MLP neurons of a small language model. Each row is named by its layer, matrix (gate and up: input weights; down: output weights) and neuron, and shows model dimensions 144-239. Each number is 500 + 40 x the weight over its row's rms, rounded and kept within 0 to 999. Numbers have three digits each. A neuron's up and down rows have the sign that makes its largest values positive.
Before each neuron's rows, "fires in" lists the words (lower case) most often at its 100 highest values on Wikipedia text that the model never trained on.

fires in: "a", "the"
L15.gate27:539531472462491450492453479543495475507474460528549495521522515567502516471503547451483542476480551602409513498422484530419461433511551469530538537612484462507465576482536516529465537435476502549508480474463541486462537504476514526478531440466451465502543459548506505482484514530457513509
L15.up27:507601557503506454512495507560534507529484451494447546519522475481466461480538463536391500481464527512479502515458495538494500516476482563547461530511526501477526466493533499526527542454507477506553542535500508548464501506437484563523528504499510439460486510483503441464437514488507546511
L15.down27:443454483484588558455546612485541454520537546519482483525594478465525474483514475474518487481490499469497457546535519469486501525522446516468561474571537536483475450444501504538492421496550517568519538499545472500502479518543373513495503497491531529529482375505564497518563574519552476499

fires in: "in", "on", "of", "studied", "for", "teaches"
L16.gate600:462465463521516516536424474443440476515461554588491517524498451587522535545513487521529464481556509550522460445468492511499505471572563557567532510503528539581520555516484504558536475520457472511409509485501466551491517482511512462482496404551467463578521508520519433514416463516497479524
L16.up600:477432552508491526463535500554482555486490458487558471528522447477426468523534619482464461423506445525439491492448506526456504495450463539438465483486459438392473463472554500470488513491459547494516550556534426571494610539473431544451470496507477567541609490482538496475512467471483558477
L16.down600:553488599564474454522563535532489518513516476446478603505559440488514481477516435500471469508474488470484488546451481502545466486423466582476508516568544554516504554517481467499488497497498507459575574453492458502509492530486288556522423458470494526488513525503528495450528467446546510492

fires in: "an"
L17.gate81:483514466579538536491550594453585480485510526583589434514509494488488522408514493502480412482512475453512525550525484470456474451469448461557526467543462622456571483477498431493531480443487518379552499610479514448510428532622532516459450525465510492508486477515414550468464469488489457520
L17.up81:446486525541524554486532517571524498533489585529477506453520504491477553518541468522566447534516466441525498564545518470497597496503527533485513455471561534506491491491515452475545518517489406498468543550499463513531437479505534474517543486423453540432484500512493473493500472528468461452
L17.down81:493541574522488516458526483534488549501482537471508492511447519489478496506488582482527556516487498534512506488564589489500574552424516489474530469521484586507497520448462481443506443558505509565479523436492540512509540533453558472482503429472546537424522512500470468523469491476567450444

fires in: "of", "in", "on", "wwe", "off"
L12.gate263:572548530487512510572600451480485484426485470547515556430551545449451554506464555526552439478537501506380517426454517482495418554565490407513556570531577460498456495490558546487525422517472517445503521465517506503508501509518477439412521439503503502525483503491499525525519494538534534508
L12.up263:497498517472479494534464475522455468491505486437500511510546516587456505450524504570466463512475538457486490511506532526496590539505486515469460456447460460418511475538525459492418485449508519478544535467513510475482556582485468438490577466525476526521503451532507541493460474500464479493
L12.down263:484488475554519484431493552539458554505503504434511532509550499537506508557583493500533507498507454490478449477506516527526533462559453522572492470514477508491498499540530487494494411452433482540583444466501483399504523425495463475470436483520443607490521457463576482454510428528539418560

fires in: "from", "about", "than", "of"
L15.gate18:478613572521538556500493530461496558450516516461500518451505503478508457500482581511535494511560557519547496512508532493492426475455528503488431450419513457497518422484497447501552524498548581462472524600499509527543565506408479528440475424501511407461459515475601486509409497431626503481
L15.up18:463500448513506614539517525550578395487500472548472511565556525507518532495434473545518528486477555458534460542492446508479505414531497506535479460557550500489459470438492508492497439539585468535500496498520506514461488445442505506508477546456595565447543478439492501533544462502489441465
L15.down18:456490491454506479491443509453516533526446526510478484463497483566566514478461503503514531506511431608492574453492458517504546508495527530501522539458545461546477475479506420486459495527434498514561476447504530529455550512529469500554510471468365523455507612540523506456505548459421505510

fires in: "to", "with", "about", "described", "on"
L7.gate55:559578537410413473543507539449534480506408539458555511481482524519537479468529529496526463469559541453505460478433539501456458475442476513572575486444561515447510474579440494510469558472464510518445579498420445507470472486498503545481476522503474464496527539483530461492530538574517528510
L7.up55:485549589489482583505503468446504521520516488436512561550493482520548427506531425452528542435531429445478413431482523500459412483494460539574476510519496469487512478567584470498530435468515521500464582459487465445439452466466506538489504446554528484602502518483574455534506440584565445534
L7.down55:492582538490513537475513564546509452544508472470474553504484466517562458521505544472469494528493486485481517544495421494528444558514552554414491494529418436547505559500579502459507417497497497492519523476520510467414572510502401552512539513524543517595475567508510485488510453490451432543

fires in: "to", "before", "not", "its"
L17.gate98:477512507534445533518563480475442511485559566520471474560503492496519484518504535502562493504479542499546557468522512506434470461544425574456463451488451528497495518500532556483532449493529446456549509560506509505472543488524445477482509518472557512536541519500521472490490486476519477504
L17.up98:494486513504528503512467501542501457474551510545468445360469497511494575559526542463501501499516589485488544516473504417471509495443495455560487534545574550519444513511506532446544504525517572485499454471482464501527459499500459474468477494516494413495434507476512466429513531554524514444
L17.down98:438492481599543418495482521529523412486495455498608491490504508453526474539489515489515539495575566503553529559405506495479509518503503531530461509530471507541513537491476542540443401491536426448453435490570487546514516513532380484541549496518572512556514467497536508539483472512536549454

fires in: "from", "on", "of", "to", "using", "used"
L12.gate494:481498533559460524459460548492578498446489481495504477445504503471546415480496488514482508576522461441484422521555527519398512569458479550503509526474467470524485571503426422437526495486547469437476525485510463491477591532504476465480523550507514579548505491474529471546526499512490496489
L12.up494:489534522503492477456525519543544532495559491477478492483499539503500450445497504546470515520493492465441519519534478457524446536514463483514512556479441576465455469514524459510495511506545489532412448466482486451497559531524519530454461521550533553566455413476534444547491546564495496424
L12.down494:478429496408521498468498543514548489537463520577595482474480498506553446488503474496479427508566514451556529544509551533551560564561501523528487507495525521580555575503502544450525503492516497500484491519527480484535470488485493448540559461492441514521529487519536497488486465561500541523

fires in: "to", "of"
L11.gate379:510556469508503584477493450484492596466546561503464534545422487494516494475462450512479520504515537498578504514520498449430478564556539519470464498556545495496486518528496586417506449545497484491517492509454550521566520525508518494528463439526486497595473475500458566506443555510453466557
L11.up379:469536482515443508488450485515484485496525477515475569553430481537531441507494466491490480542528470540508492611500488448432465488534585515528493502561508506460498497487511586528531497512562524446490526534494520490479407603516488518477482516447506489518449497518407514518455503506482530437
L11.down379:492432525561474449517522497564518506462542501473493516548506415503475425516524508564503587547509462478523560522515485470506522467517477519537482491498553519402452523454457561544535481489562523506439510529521499474502462474539317496447537506465512502507570500414413495472493523463540497495

fires in: "to", "and", "not"
L14.gate35:546524505513494450461527509496448525490531492474544486509525407481505498482488514507584476435563552455458519503457551563445517515545451492448492514498490506530547546519437509532478468522532444517480453432475498514506516586471471481481520501510578473489482531548574499495443534496498495473
L14.up35:526522542455467507481479476551489487462449472548381543434503473500550513496490538504555427461508500435527540545400508555440521482518464491433454471526533529437473499463467512508512524484462448442540468483487478550504452491454506434536514436557573489503489529463472529463512481452496517492
L14.down35:578507537485477498405497447470503550438571538477495473551531478478397465503484463472598519484586550541481578474442463461528501495500496449510449480494507526455503499526477593538423575503529512500466453421509452389503491591450349472473584527464522567471540493479503530511523490544519483480

fires in: "over", "wind", "than", "length", "approximately", "hand"
L7.gate165:523415459493483506545484510458420513482464517498512554406431403477552483511470490440556484475553529527502405445486572494481453467490459544499496515532481517511571494536497502442471535501511458534482432506464504468431563498507476466474509489547502532490506519539498511538546452478571431464
L7.up165:532463480465489462544543553484481408488431444499472570461517464440500515466539504441556501497531511527534430517512604398538537472507511550482562475484528521575588517480488456469501533479479535447512473537536499495467550463477526486457504476500457557452509477496559537499487538516525450504
L7.down165:525494537509521546534489531498442538443467520528546496487494489527537492494482467458548503559490501518476463521466554565459549466473493495480479554485476540499606529449542543452539553537467530527476480470492480435505553528484526541450497559517435498518534559486482513556499486459502483571

fires in: "the", "in", "of", "to"
L14.gate208:475532495494492539483511529493510521519480446558486449541548518504467485424503563492583538414505488559449527426487471386519484450572566566528549539590433581536541463514562511476443537524470541466492490485507447487488495536494527554519554549526429595472466494481499493519488452534503519546
L14.up208:487474481455490538543504576499596413447445478528475490509529528523516500490470475502503528521503552550460469522476499433521519525510571527469560547480473508496440515500479500508408477584408488498458472546454452511475545531411529482479462534489427542511549509443551508547538520471479502483
L14.down208:520539555518473511527516498521569518459486621513480526477507528454508459469522396473485522605542503449523523583499498553536524503470518477516514467436539539485514500540509477553555478527504477513551543528482554416474540494455409466482415450561504490479564457553486476445481491490443507473

fires in: "over", "about", "than", "around"
L14.gate651:515569544448489466547506537475455503524529454458515508475572487485468568466486473479544539475526534529497474445488481473504501499630565534516539508536443474555513485542526470536582503590581566423477407408478519513534527524442521551578484496509428513420498561490561541528483487505518485496
L14.up651:406502520429511530536555499492479572476490548505544542570557511490456458511523449491463534463485524554500493478487448435548508464539496507456517487470556492524611481526484453477543465564505508534480484556531487454545509529512508433560526499488434459506553542521556557478516435464525461520
L14.down651:411517484524485482579486535488444544537465474483506501462455519534487484491512451540572602468535493598535464483535525558486506452498540501504511500422467493521536470525564483532429502528506561485380457531456527500534553546507515524526502488513473457492539548489512567457503464462496457515

fires in: "for", "of"
L11.gate179:498482428514504471512447540611501575556571507520475469497506408461497491482476452484413554510513354522489531531429532551504483482460499471571466489573448561555487485513488477485597524520538508539515493506520515549451439475486518465499566510521513497495493462534523501518501464548552472550
L11.up179:497521471444481427499563505517401545489514553474511473502532510455525443455538457491428552513481456495470473503466540454448519482496507549458482465498493558544562532615517483544583504467493497430476406550513558564538464466566536486547468462520580407538530519527468437461485465491547457571
L11.down179:548545474504477413496465513510460477409501463481499485580523431484530455417508512518411550549470473548519447376555516495553519552491436480491508525444542457551419431466518496528496440486508479494513478443488532467440508471573431513510521477474534499502512442452436477475510505496489487547

fires in: "the", "of", "by", "under", "in"
L14.gate288:525527519506413487447407478462485510430482490540515544478466469522381485460494410569477516465497481506507523458556582511508523506488465474539466565512517562515538511534548499523515542494480554609532438523467502498529525490502526478478493513555545537543493449471537516430448622558480514495
L14.up288:576497503551540499514450447467502528455549494537460502429589584527524483516474478520448510534477478511552542442481531516478492491409448457506500503525454437496524469472541515442442491518575485492504479577549519533518507519433482461421482591467491521487493488538515415454464551522417488511
L14.down288:484496503510527479549458441541534450480513481535448489547499530516472473540506489539525575510487455495509571524445548499498582581455453451571477486545590469508550503467504476533473482463540502479485491611499498577521550511573512457487500532477483560491514465436514506412552524486452507523

fires in: "by", "to", "of", "for", "met", "with"
L11.gate157:522494462549549523532481515503510529501461533440446372519511500493449429477403482551479552502488568460491483508536490478426524524575491524526496457532516542507526463494490486520437524471536526422590475544443477459474536516541523520467471497488540513498479495500516433460444539419470521508
L11.up157:516505509464476557435442524526536441520478523499460507462485484558474559477556510517530495471434517550491552585474541524559525491505469430479455454503549500516469453532511527481510505533477571541500510470532548527468524499542519554532503518499554514604586568457494512523539464416535487506
L11.down157:487487496509496520443473517500484579419452405538506544457466482463485531539495525467476467426503404532468458497449499441431446472530531533485552546509527393562506489475512528508459434501488521539486548506576520537549465484524398506469529563507505510506464499518616559459558483592489510447

fires in: "not", "would", "can", "must", "t", "may"
L4.gate695:539541572476461435480466483511487569492497497474488486545421474520492499574536501462540554491535532513501514505493463491452513550586483508478559465415546548532500541493494539522468478496579429469507499472520471577554525537534488477538449553478485552445522545533513442548462452479528505493
L4.up695:487497520541481434504497460489496631508554495503470489560514529518492537562487545460562570460532512446518500494482479519481473534475517484538529450536474432530545537525490477484445488474508526450444435508489451487516452550501496498516484477485485560460530407478496489486445539491526538487
L4.down695:498457499542453454448501452517505531488602468475513500505495479507465432581501507531549576478464519521537493486462513406531520545549520517429541455474497522478504493575505511505438460489454502442504466444488523538530475581505494588438518488514485545476544526524499412485455489440516502476

fires in: "to", "of", "among", "than", "against", "on"
L11.gate300:570493533528464519516466508452485594457475529514537558466416467472530508460503564531525485448498473473505551492483495510509457497520422435548470528502405462498413479455487492481499434491531565421496516488467522530433500533483457422559479421517452470486474521472502545491468432507528473464
L11.up300:426545514469538534571483494572545478476405533413525554481458536500559464478442521482571479494533445500496509501424474556518506538444522512500475480499493507495555483433546545463438426555596504440437441451535451565481546498494439527496502483554486458460472540475509558520517483543446459441
L11.down300:539491572496529493475480549491547480559515461500488470519627402510481511499551457466463508489466512526468433490586453510452461500530520557487498537592522500509498472545513528506549497516474533550516528451491479494490525427533299572445519465527505495510470466534575490491511503565588561494

fires in: "i", "or", "to", "two", "they", "not"
L7.gate503:540549508494477441537537486516471500528545523493511501467501462533440555515479517443508478503488480512458450458440489532545513459520446487492481563490451437510496465454485438492410495447518463528484446464502522512474482423520498407524484463607432491542501510506495448514483486497489537399
L7.up503:457471475538465495491544572558493524478565462453443511569435430435432507459516446525575469506555484581519522528495484585573470547473519554462513458453532481524549489482482454450525448480498476518523514533457526487513488417501496596494463481536501507441543556474561445594555475495552475441
L7.down503:543475437483595493485511427493518518575532548476576536491547452443506468520534489487569447505532539580507435488513541470464613439496475487502449497487459470515497499560501513566427469540528483483466445469477531483518570528450509630509538437521439575480493479480479505476544528432514526512

fires in: "for", "that", "on", "withdrew", "platycerium", "place"
L8.gate168:512422482421564544481490539477519484465546436531454455461574496497566464486503558529548485459531416468465467568465392462501511515496477522434435481497464560444474508451526546490391498539538481478439537511573484451506494535410538505466597524443510535492553484445457460457516498525509552472
L8.up168:472519508434419507490448504420515417490486534494514480478487511542521510471527549430502442527568523468494574437570466476504446516469462605502495527441559480546507487547504497515445542515593440508550487482483470395523501448477505441482468513526403511477484545527495463514507456412424517498
L8.down168:525537508421526469520512509474529469512515517493509543489534477516531583498559474445529520499524438440507583594599496492447447493571470637485489529509489486497532440506506465539443515505491505471496447495528501550484596533500543470538484470513443478505462585522517474500542479521471515482

fires in: "to", "would", "not", "t"
L11.gate277:564564432479447480510468533536476537453494523481460518562453489443500531504504513523522511512527492530471500531457531490444503544503519468501459478520542516460522491489442565494477487474492478468549501483425473469495470501497491423538400472436519502483533430491417468475501507467482422509
L11.up277:505556531510494417448485509510439509449576514558502480498530497446473435507516485487566539470571560512490531562468487487445492558481447468520527518581455556492510523486515530517472533464547469507470484479461468494541523498441473403533522526475540488415558516506469453450489484516444514506
L11.down277:487461517568481483450493427516515549479510441496519490534530403484466419526508527464514567474509520534547524486465510529539518521504419522488529453501495561454492508495492578486501494484452429497513475500434486431537489577505438479479511516475507530476539515519462472508515496492545524402

fires in: "of", "from", "to", "following", "suffered", "been"
L14.gate427:527539526543466456562480541396456556521483524553486486485460442456509512468492457516442531476499549514488560463436494498507505508522479543525431490502446518565410515456576467528553464503408474538521518507508586489510518480557570458453528564606522475533518515497522578467509495494529465470
L14.up427:565449459572498527514435500492470501477553434375516543485497474468554395415580505493512539491457424509523563508516536459500562523481519476527509480536536546530480537522518546465554441467446529478541514532461518540474539535508400487473429579511632557470533457475532493480447438553442514444
L14.down427:416535505491485510496551526565555537504489481482485463593497469538558431443518525526535517485539495572520474460576503430536456506481551435566500411505534534493510567506508476492533532471540471484443496502572422483504463474529351504511482503479556561515480484496523450466514487497492480479

fires in: "a"
L14.gate464:475462549463519516529567459407506514514518471508521575473600544566476467435546457490446492522482502451511486480535458463499485469546449481449494500426600502470510518493538548445533478503586428479530538553521475477435543446495473442415500431462533535533498524510534492539455519486489453497
L14.up464:506503516509527495518472534474462509498483533493513516520565450555512569425510539468480468504527485448504478470498534551508470483532522464512488547538555471512533453543519527529537451468433523475527475502522488475521501563539540567476496527454422523480524449473575466428565582549470574504
L14.down464:554522527428524463571515521518495521470558472502515512554491447506520550489511481496547529470530461535494510456521515579507483555487484455524518523427469516426549470604505479503491595547452506533440463541463449488560583507517440523490521475475473552492528493534530520422576523450505477499

fires in: "on", "to", "in", "into", "for", "time"
L10.gate639:521546497465517533539551460448469419538526490477497491542475469482508466544494452563499517540475513519517561512453463416564507511370520533570497537536464477574535526469508458467504414478525482489499538553489552507500555535534525462507443512451543534507500552519507548510517491526534471478
L10.up639:583569519486585574506643525502471522496519453551522437493536456493502477452460515476578455512505565387480489513453479475527463520489519579535472564550490485498558460558475480482506462537434463514493460544545484501468541471480519504546502450458544517487514485553503523498489565587605503495
L10.down639:516496487430488521506484492489479462533504444537484487483479492500510529535538501512453479461502550522529498498497466469571495526527486434486413580579539453569526535498564528484520452481491459491553493573480463570497534502531538529468494483517476556528475539586533538510496515489470474513

fires in: "made", "called", "make", "making", "makes"
L6.gate397:483510494483553551498498546521476552530521434578506517514462544487489497527446454466469514517586522506473508474400477567464498558490463516521482496478503489459491483486487517493444445590580578530466502492505498487588549516505496551431489472465462469508448476514468497501498514543448433553
L6.up397:478506486459553519504486494590448489499512465564522490517428516474498467470422430485479494519510540543470483471480525570490546561523480462492548498498471523496526480469532559550470451556545602519476527448495478519600546457486524482516471509448507490467455498563467506491478507488440421562
L6.down397:511453511513507498568426502494490567532528494563480550507476470493507430483384461507509494470521513544503458453488502564528590547493455490474550463526507488494523478479545576498568488532523507511501485500465464462531556528521486563463472475466461442531432535524488527422500486425510491540

fires in: "of"
L7.gate668:502441510477443556566470431517492472499501535500541484450458427510451523503486529560485506514535513483489514544477510549531582500518464571473534502452487538558551479483497419460457469454482541455474472544532512511489459499530492432582512560462421572508503530486532450532492495540489422494
L7.up668:516463447497437500446532540589430520566473384467548495548474470452486489527522470592511461448481491569504512522520488455509525495473519531529464516520509521487432577474515415458482518437574551491480529490595515451571473513526490532526481507507510523471525560494480583523532472491491454404
L7.down668:598536449500397455495542522538443498565502468533526493506472456564521530503448533529552546479493505531484506444513501510471547481515451484455466488430450533575488517566554466407510490498536476483416507471508480448492482473571642462484480461468431484495487515484482510489483492583475473491

fires in: "under", "over", "to", "of", "underneath", "as"
L8.gate257:477496497492431414435504538451517462458502475501555465530486420521527449548566391469498462532465471478539532552457487499520486563506502485559525523393468508580462459545515518538514477506546509454477469493489469514483518513489483517514538485532431517433441533473472424491542588527504548495
L8.up257:536556524515437429529514502524620443518553469478544503446459405463496518493517500538528550550475518539475509516552479543440437467447510515466480562534446548482487539539475439452449470522541510401503428521521478473487472484451475550506473419486496562501525427507440444484532484494473471516
L8.down257:474545526489575500530486538492546529432519473530472628560467506513462485549518515551410527497560472458559523490499396529505597472494494575532464512518494504500565568501551449511524434449494513467568476516543472499451505487525489482501466501474484549519545564517517502510489480544524556506

fires in: "to", "t", "can"
L10.gate23:478506511544531525478539532515539502423488469494452495475528535491511464498578547519524473528518546488451481521521471406510405549510400470554505489400519512510534493545436476494486510485508559481532518504504477500536486452476489456557447482532512524460479442548513524458525520456512481451
L10.up23:525580463508488555515528504525495421517513545470515469525525494538441537566527503494502481484555482505504506528485526550512471599425571483512472475519501517522532473535450505469494536553580504501473517535507435550531483491422529435501501519551487510496459500443464456500579446502505472469
L10.down23:486461513551488463405509499507426536516593449425517497541496476522438474495548563467489484508530456487518590478534493440505476581557505494489552481519565519546462521527575531539462482517493460491566441396426447486522516527542473429503475550469476552501489466493463532494451532478510498431

fires in: "the", "national", "called"
L14.gate642:482498470570532432525405460488505491515551519476486488472450479530510465520495489536510445481499482545555502432419461493430491484509522511547614488494526448581532506479514509546493472419515585418514464509532456523445520433478524485455496495526452515453415512482535510555505490458479531504
L14.up642:509437499466522472543488375532487513481504512497506473450520534503486458497514482553469490510479501437501541500485473516479535562626472454512541506530489493492496575535488499564472450467478545491483491583488495485543519502494407494477572457557474482533498441484454513519471503567459469455
L14.down642:524476480503463515550457464529495520552396505510473548535515464549494430526471601533490467552589456488491455440494482534492531550509487478518569514466553497503402527505496506459543451492478515540512497468557453393476476479559480536403525537516433577495462487521535454525565472462516541490

fires in: "of", "during", "to", "saunders", "among"
L12.gate82:479489507519435521537480489498503470529488476536541486451548556550590563486500486474474518499453490481494462471497518514485515486527488500427507447487435532474500491437505466504482405488478530513495486579536499534523565450515495489505491530504417496587482470451515484594502433518441414472
L12.up82:444529514554520483487509503539497503456491492530462540484409512501570501480549515534576513569500514517539535397417430497470485507451497481500548537490581435505461529543550453519548440510453552465485564486424540447550467442510426533515564462550464476507537508462551483470489467492446489567
L12.down82:493494545420526515569547496465537525519514489453421528537455499532473521516476530467454558435518478507530522555527472521517514597515587560479530514459542477500486513489531486514463460538527524475538421542542481479474508558532444529512457488528583553468555505476524439504492477496528532481

fires in: "to", "not", "can"
L18.gate614:468476534542443520496528580533550594475493505482523465517527492521465485467481523476499374570520553544429505524413498577498574470474480493495452422522649498526528420521488564567532506468532436555525426459502476533536543537491454493514460588496465518487468536537467510502527474546563487414
L18.up614:426512498503544476455561538430487491434546487461468489503482454577474505504484519528459480565498564492468440518447476482487519593447399495488482501541482520499475600542546518496494500543493460473473483490484515523455489542525521512442482543527447531417501499533566503463479603479548487544
L18.down614:482465489498490530512489453551625506525481553483487482492492431513504438513421544504501554519548492532456450510528492458487471521446459466525548521505420438502502478505492536490544483471535534489573474530493432459577490505468337452461533477430485524465543518475509486522539466543499514459

fires in: "of", "that", "where"
L10.gate402:564439568445450485482500487455482522495455461494520475539525470456571504429477490496467516493423474550482546512531482457464468561494523479498497491420515563481452537485543498485415471514501470556476455492521477495470538506523486502511538483497542525547504542541463458510492491551587477485
L10.up402:507445531465480542487481556541488504438491539544447426454536504405479503476430478476515482494487437511469504504512521519464519490509463562543555530454470428537511536491446525517543545524502538450470497576483471506458521532478451445539434522499462514519490444500517459445440466499484527500
L10.down402:512508463510475565472501484549560489484481471445454539485559418521457442476514453464558534481495516432529522479449503458511477505501515491522505441439549425440498451513467467502550472484517474567547553467562429555590483414538470588517521512526457504508430513492491443422521491569536508477

fires in: "an"
L18.gate412:460476437586443524491527595520502510509514565529509533472490507469491537549494462528482573486458470467524540555513484431471526547553527611523441517527500584510527504446483482471523528467501505473551449558478538489546481513433553527568537453483551445458444508510458459517512491577463532567
L18.up412:510431452481515475490495502509468535541472513547539530545558539560476491469508557500466497468541429571452532532493510490468457531464510504488519474513492560464517453441548529482454580544521452578471472522499495488501474524489564495487478464425485536478445458538479431450451543482471433513
L18.down412:436497512510502507510554516510438444438448463529505448499469469504525470459430571501473547515520462450554535500558441496495542533441545507506502509510435537485482542475519551537542484499494541492482430443454530500503516527439489535462471453535527440502487472515445417457439521530445493457

fires in: "an", "a", "this", "any"
L17.gate572:472512559502534497476475436459478518535507489471491535481542511527485570508503435517503420527449466528451469542502473494570477493455588455468469479526459533461496524517497524526453478456489598509500439479523556481524501452464486467488459488443431496407436500578487454474456533539480435502
L17.up572:478600531474525515496482562530509511524484464442490442495521505460529474465543496525538511499473471422548488464450555507508398439464474512553471497519510567462562508505495445456450459449493489489482500560506513467468556515559491420449488501526474520466569600593494517450579440499510459461
L17.down572:561435463546464517423547575487445488488445557454478558454450497474509568452486470537507450531561477549563473544418468489520482466516499535488575472432513565482452439438489480583514502528528494520511505508451480489457461517495354530522538511472462517501453430416546450455518592495508459471

fires in: "the", "s"
L16.gate158:504517486482498510468482494455437459473574479467450489463400531454462512457522486509461507495501445451435518505468474482519544465477516518541512453533462471597478458577541549529501500542445501479435546439525499561388482521477475470518490515510572465549468510495445497452528440573552530530
L16.up158:464442531492554535486481433455414465457507510524411488517592501476498506498503430467504516483508463555542511540502503521509484479572467452536465569512526464541480544475469550516538525496482513503436489467485442498503533530442376545529472440535468517437459476450541475531462518517446471423
L16.down158:540465517554519549584451465499543559507485541602553522516450561533481524544471507538567506514427488475461460488533530490472583559540505482448594493506514485479464562500464511529496429525516483507551513483491486544531520484570459464488508434473467512495482543587470488571488502522527536516

fires in: "of"
L14.gate518:528426584406519584522473410527490519514527505484563552512483454503514441500507528514541524494568513501480567461448475523419519525532545427449494439487543533537443508492582472561462505523464544545531406544498526588493524550554474472484425502550484449549474525506459535562448537497509456447
L14.up518:456466514422511526497549547421480532504525464525507480417548498396501514511522496529580453519542508488588509467479498463469560517535421523489506461549493541484485481526476474519485515524543556516516512470390514469511490461441451504467460428432471493524487506501578472483459500451472465438
L14.down518:497537476409523534450407465542465471485507493566530549479539447525496465481519543419418462454471442509546406451416515523510526463519406536518442469493496437544498489500475535466486509441443446551497481459496521530459573461558360496555522532507411546532524508525572461466576521542531568506

fires in: "the", "of", "s", "its", "a"
L14.gate94:495455555483399471446504544564480553512523425486457572493565521517486560494549471530537447517508455522482541473412529501496510467510560491535502529558463610492495476561495451455504505517513563491506469449425539406519478494481420485501443519492511513455540547448545452525491523514496475437
L14.up94:529410559496475504484446459587436525490498499489538461530473498462500536447528448547571544535453473444491505434595530482475460480552507531511504475500552496465382449475457425498496538456516460497512459548534505483427523529483528457509506497500529442513430493447647494502501446484512474486
L14.down94:502530480448461454442466423459513481439451458466562489495451414545460542486460468456482454509497517500474384572471493459449498513498461445467561553461469506534520497498454537413503480471469522517559521450520585480505485498572590472488514547490458444556482496530487506564431469438548529474

fires in: "of", "for"
L7.gate561:529488476486476488450499451538533455466514484497486512508555525519462485429503471468468393501438463493413464489484500493508487408493534535484474461497441537453533480455425491489477447502577481512467446600515506467454540515507494476430482534535477498498554465481434535523588545409500498459
L7.up561:509530502464470448488426456464477455489489518437446486608503553508567505467501523477515512519488450524513595549520513463477582490553577486537448408524473535541504496551524578556444508564584452501429527536490485470495477503443530569487489524545484503528492551523451492503513492545432536420
L7.down561:551526482514512484470469500487490495469478413518428556589554519500522490501529489480572508436519430460521578528554498529483498491426527504451547476439490604508532473508484501554480544509542508493539400542438480480423515506449547465501516587520496557469573482486508448443505508505474489484

fires in: "to", "while", "of", "years", "way"
L11.gate161:520533465487455495491490500492526481470528545538415598589470503503477500473495484486527545466480417498514491513432520483489470577474433528499530441526570530488526551427535489600514524450468504473478571508381516518475513530559478431526499429526533541466516523496493525486561511506468471488
L11.up161:521518477497528405542517495505552536495486531523474482589585488449448445467494450488507537569526438524541462495522490505480473495461503502553515512511558445475476524547444503479561440523471499489523485479499424466485505522462558477433561493504482493517455490539529518503502483504456452493
L11.down161:576463523537521546483536566478569549417495471454453478483500472483532484530510462475435494562569498474480497484522479488462487575505478467507437460521503489505551568553469508484538452509499530455523544483573469465461535530542353463523497579528536577571414522471500521455537541442477502495

fires in: "as", "of"
L5.gate512:449529466495459563556460497478479483555520460582483529532540522518467517516498506598447565463501471435463560544481443555511566517496508480595524496574506522463542474522492497502473479449502493514507509514451543533474510433488511512497464503443531482549430423449504504497543436549457543454
L5.up512:436460504533431499520505480471460489510582447535521481555466465536474576483537441577476460505546485458502501492510526470546526496505497417537519546526426488446515517518565523518513508392466565511512514449481421562486519451525499467531455515518499534472514437501439464539488464551491478514
L5.down512:443453482452455528532551491508416490482583498565464598545438482528484523500493481528483491501497462532476502490539530603491537497486525552513508486474450497539519493551552492451516448509474486460438531507473471492498518500509624543516478468483545497489440529486475521487480462527532476485